MLP neurons of a small language model. Each row is named by its layer, matrix (up: input weights) and neuron, and shows model dimensions 16-207. Each number is 500 + 50 x the weight over its row's rms, rounded and kept within 0 to 999. Numbers have three digits each.
Before each neuron's rows, "fires on" lists the tokens most often at its 100 highest values on Wikipedia text that the model never trained on.

fires on: ",", " and", " but", " when"
L3.up1990:406512494541549538526488596509553486514588436548432543489470497487518462469553492467486558505424501390575518460604462488533527463547607489480554472353464474564475456599512537481524474579483535488566536453467499486508594527486470453450542560571399568528515404476544439472554583495393564418420472492433516452495575546475540539458628544514525521460575490510494462433529568540489498581576496478461514421604577497435559572562476350463496468533511491515502446435437514544529435483486412530570512538509553477522569497447499497496558531463481500503570439531493341490511446416567505529

fires on: " the", ",", " a"
L3.up1934:550484601500463526483391513407612433500540473475504530409528603508545491512461421483457542454452469468440554536492511453480481522505459522436502507501406441521503559587519530461463452485525475477536482446500526434571686548455444542499446486528480536495431474486465481562420512565444437393494496422480447606473539446445441451588438554483490473469554516469497457549475508584476495492473516505473495408555557536516513507421430517459462495511554519505495444458424541458594582412518445497555428467531514433600537536564540404498531575569522474511494506539647485560433446417458498468

fires on: ".", " |", " of", " in", ":", ";"
L8.up164:520454467594558520449424446488565553523488517481488505498546471394499466458465467552431410516435419502596502511527574576447487474533431391420461569606519495504479561582550523543400608533502489432443551514467594490436461425432489453443462535493410495507550428420627512510438478425506468531542520536545523594496495556523468445481525547507575455460460542528518467566485567474461510517442502576566489496603509508462554412540390489465515531470519457510491547446478473580436497488533544492609465478485470492491463543552425538558582618437528460537609512510544554517384480542425494533

fires on: " or", ",", " and", "\n", " to", " +"
L3.up1793:471483474447501505485512480491522520494504549447444492411579497505552402546483503536502567503481500578489451509448487425489528522523484518542473570535508454461495663542433700470470524480485542514458572527480492411504527534392509466510445597520529491549510416483505500463478461524517590438445446542476535526431408527522480474508488481601489418555562507474467485507468454503554541377545494558478563486589554496478499497483444623495542518467483446494440500518620506466527526453438576436529513458525584434548584538467467482523527518431506498451512586534528419617457569509442558424

fires on: " (", " with", " making", " led", "\n"
L3.up1740:444461432492482493440485512461533486507577507539532621480508474444475475439488562481498435399506499511505592527485426513488545517512532450476486488438555451579539537475508459436468428571577546539531580529449463456510426419381583521462493421472443501539472484622622451498484385533432501423488494498530469480519478570547544584497462452497547442509475469592502614492426576429564465518623528544386490489465552498479484483511607512523501470482458509473508491408454463522444546478547551489403434484513482528466530481419521618455572431458475442498535578483539561535432571582560412525

fires on: ":", " |", "|", " La", "′", " L"
L8.up1449:540515487511538512395481476485489508596497524465542479458441575503610473447503458526477552531460413478432499587449441550466473454640466425434562542464452507582515569527539513534557597549506459461484545502426573536480481397446477460543531537444518424401468492427515523471501343364508589512508487534561460597538533507491503539471512473520571475497522546559480508511457469570573483433491526592486435481485515446537531501537411462590473521452476521451557482622484585508520475430527538515449535401444558519501464438599461564526430550500515504552576543574491471531510534513584560381

fires on: " as", " As"
L3.up1564:413500481480498494496532470509527424395594478597443445500498434522445510458440486464479517530526470521545440412482506458488512464513465479466485498545546515503549457502628561482414457437478569558562477505545474504502566544482453584367517514606432411500509480493566477488415470454505531530478529489555499526515444612501543572627523477445439443554434632577527469503543393450483546458500569511407543488442493518451525485526511453509555490478472626547516387407511518498477529531530491533545562434532495519457398545595560476444424533504462528515486465500537592541472495500430578519

fires on: ")", " of", " for", " |", "%", " as"
L3.up256:443479491471572545424557472473356558513529430400433527618492443501506574545439542495532468475449534517445462502483526615495497565604457523455476522473483451545516504565527461497605540472561456474494520536580559485465526529446518486477504451440459508442527579436594438481541416600562518440455455474498510597547467531587425513489522506457493502468498470444486476497455553433547573429574537421499434450469468494575491487526465481420520513508539558551514474470527454412568446472564538518433452497524525573552425501502553536544511477473455474476519508547510522518427544663452539538

fires on: " has", " also", " was", " been", " had"
L8.up943:476391459473564548481411519492561598462467487516445493467549592512456443485410524501543523466534547409501528505475471475534462465503483495524513405542430452478479601564520578597476550625682488504527531562356330581517485499513518508496544449493417536553530475541450501490575515466512510550479526530523416489479461555428404467524617459475457484513506489470532463363519423547453441509535444493469507494526636496512433482508504493506536473488532435561496515528454560527453391518586458567463474416512488481531497474410424458461448480602626393558493535529520429526512499455545435448

fires on: " with", ".", ";", " but", " a", " is"
L3.up763:544523563473555523482523442498548508486554565481550493490483546506526392542483490583456496497558483530476528484416503454541473525513423589467444481417434626512561544475496514563494521625465474501403467520419495462510651508560559552463503421495526559455446557558513567436528428636466502496567508553545513581475497449545443489462528429535627496477491465482490487512641433521553407466460484433546487443516444512474492520442477455566491536445404432528555427496430565433497439494557532452553442455574465498600511519564531450467569512523518427539504511557550491493506506572560371491

fires on: " as", "\n"
L3.up441:484525531474487455497521506477498388519574489448502607483441563510557520495442570504541538523457482530421527499455507577525501485621544451511498432546523514504489403506596525499550480514397593480437424479440416480522485541525496520481510417516443450538508537553499451536340419522551588412603436488510533535537456472542457582590401473394542536411486479476551524473506423504495530381450534556454546511505455523520452539471545534510539539517467625485681449439496482440543574556585528510462440534501384530579560424468493594466441486500439464520489505554472511509494509513578517451

fires on: " has", " had", " have", " long"
L8.up431:534537478439488485589566498461544498511428464544486563525526640573504590551470380570479423497462465589504516537388533519574405442502534437561553470535523534569508547544501575489547521570517549516546520470465486534543575578429435521484547503440572466528469492519452591527586614498484429477487498532435541470493517527529388504525481510485538526534556510610662651439514456504462434526488483486518500557511586406451535461525545481555523486400546359565475511553546519439454490523556503436539422441463431455518616427516466488524482531533501466481539502533448607466478522469437450608

fires on: ",", " |", " by", " the", ":"
L3.up542:548482503493452503482474474479595430559540551493480560437582555590710408547517498492493489507470493514521537553537599574565536495458428424487521468492524495497430544522448514520431420524428467488586449487473541486523555546529513458379527513436423486493481507503470519421492507565483515483501515503611509516488505528540460469509535537539443486496475583512480420461477458497471489468416485491505481467475509511486569574465478536469468482466496433425516526490492503629453507477566509431471492547450500543625434501633535573544554459552510490456566554483477401513464429491455499485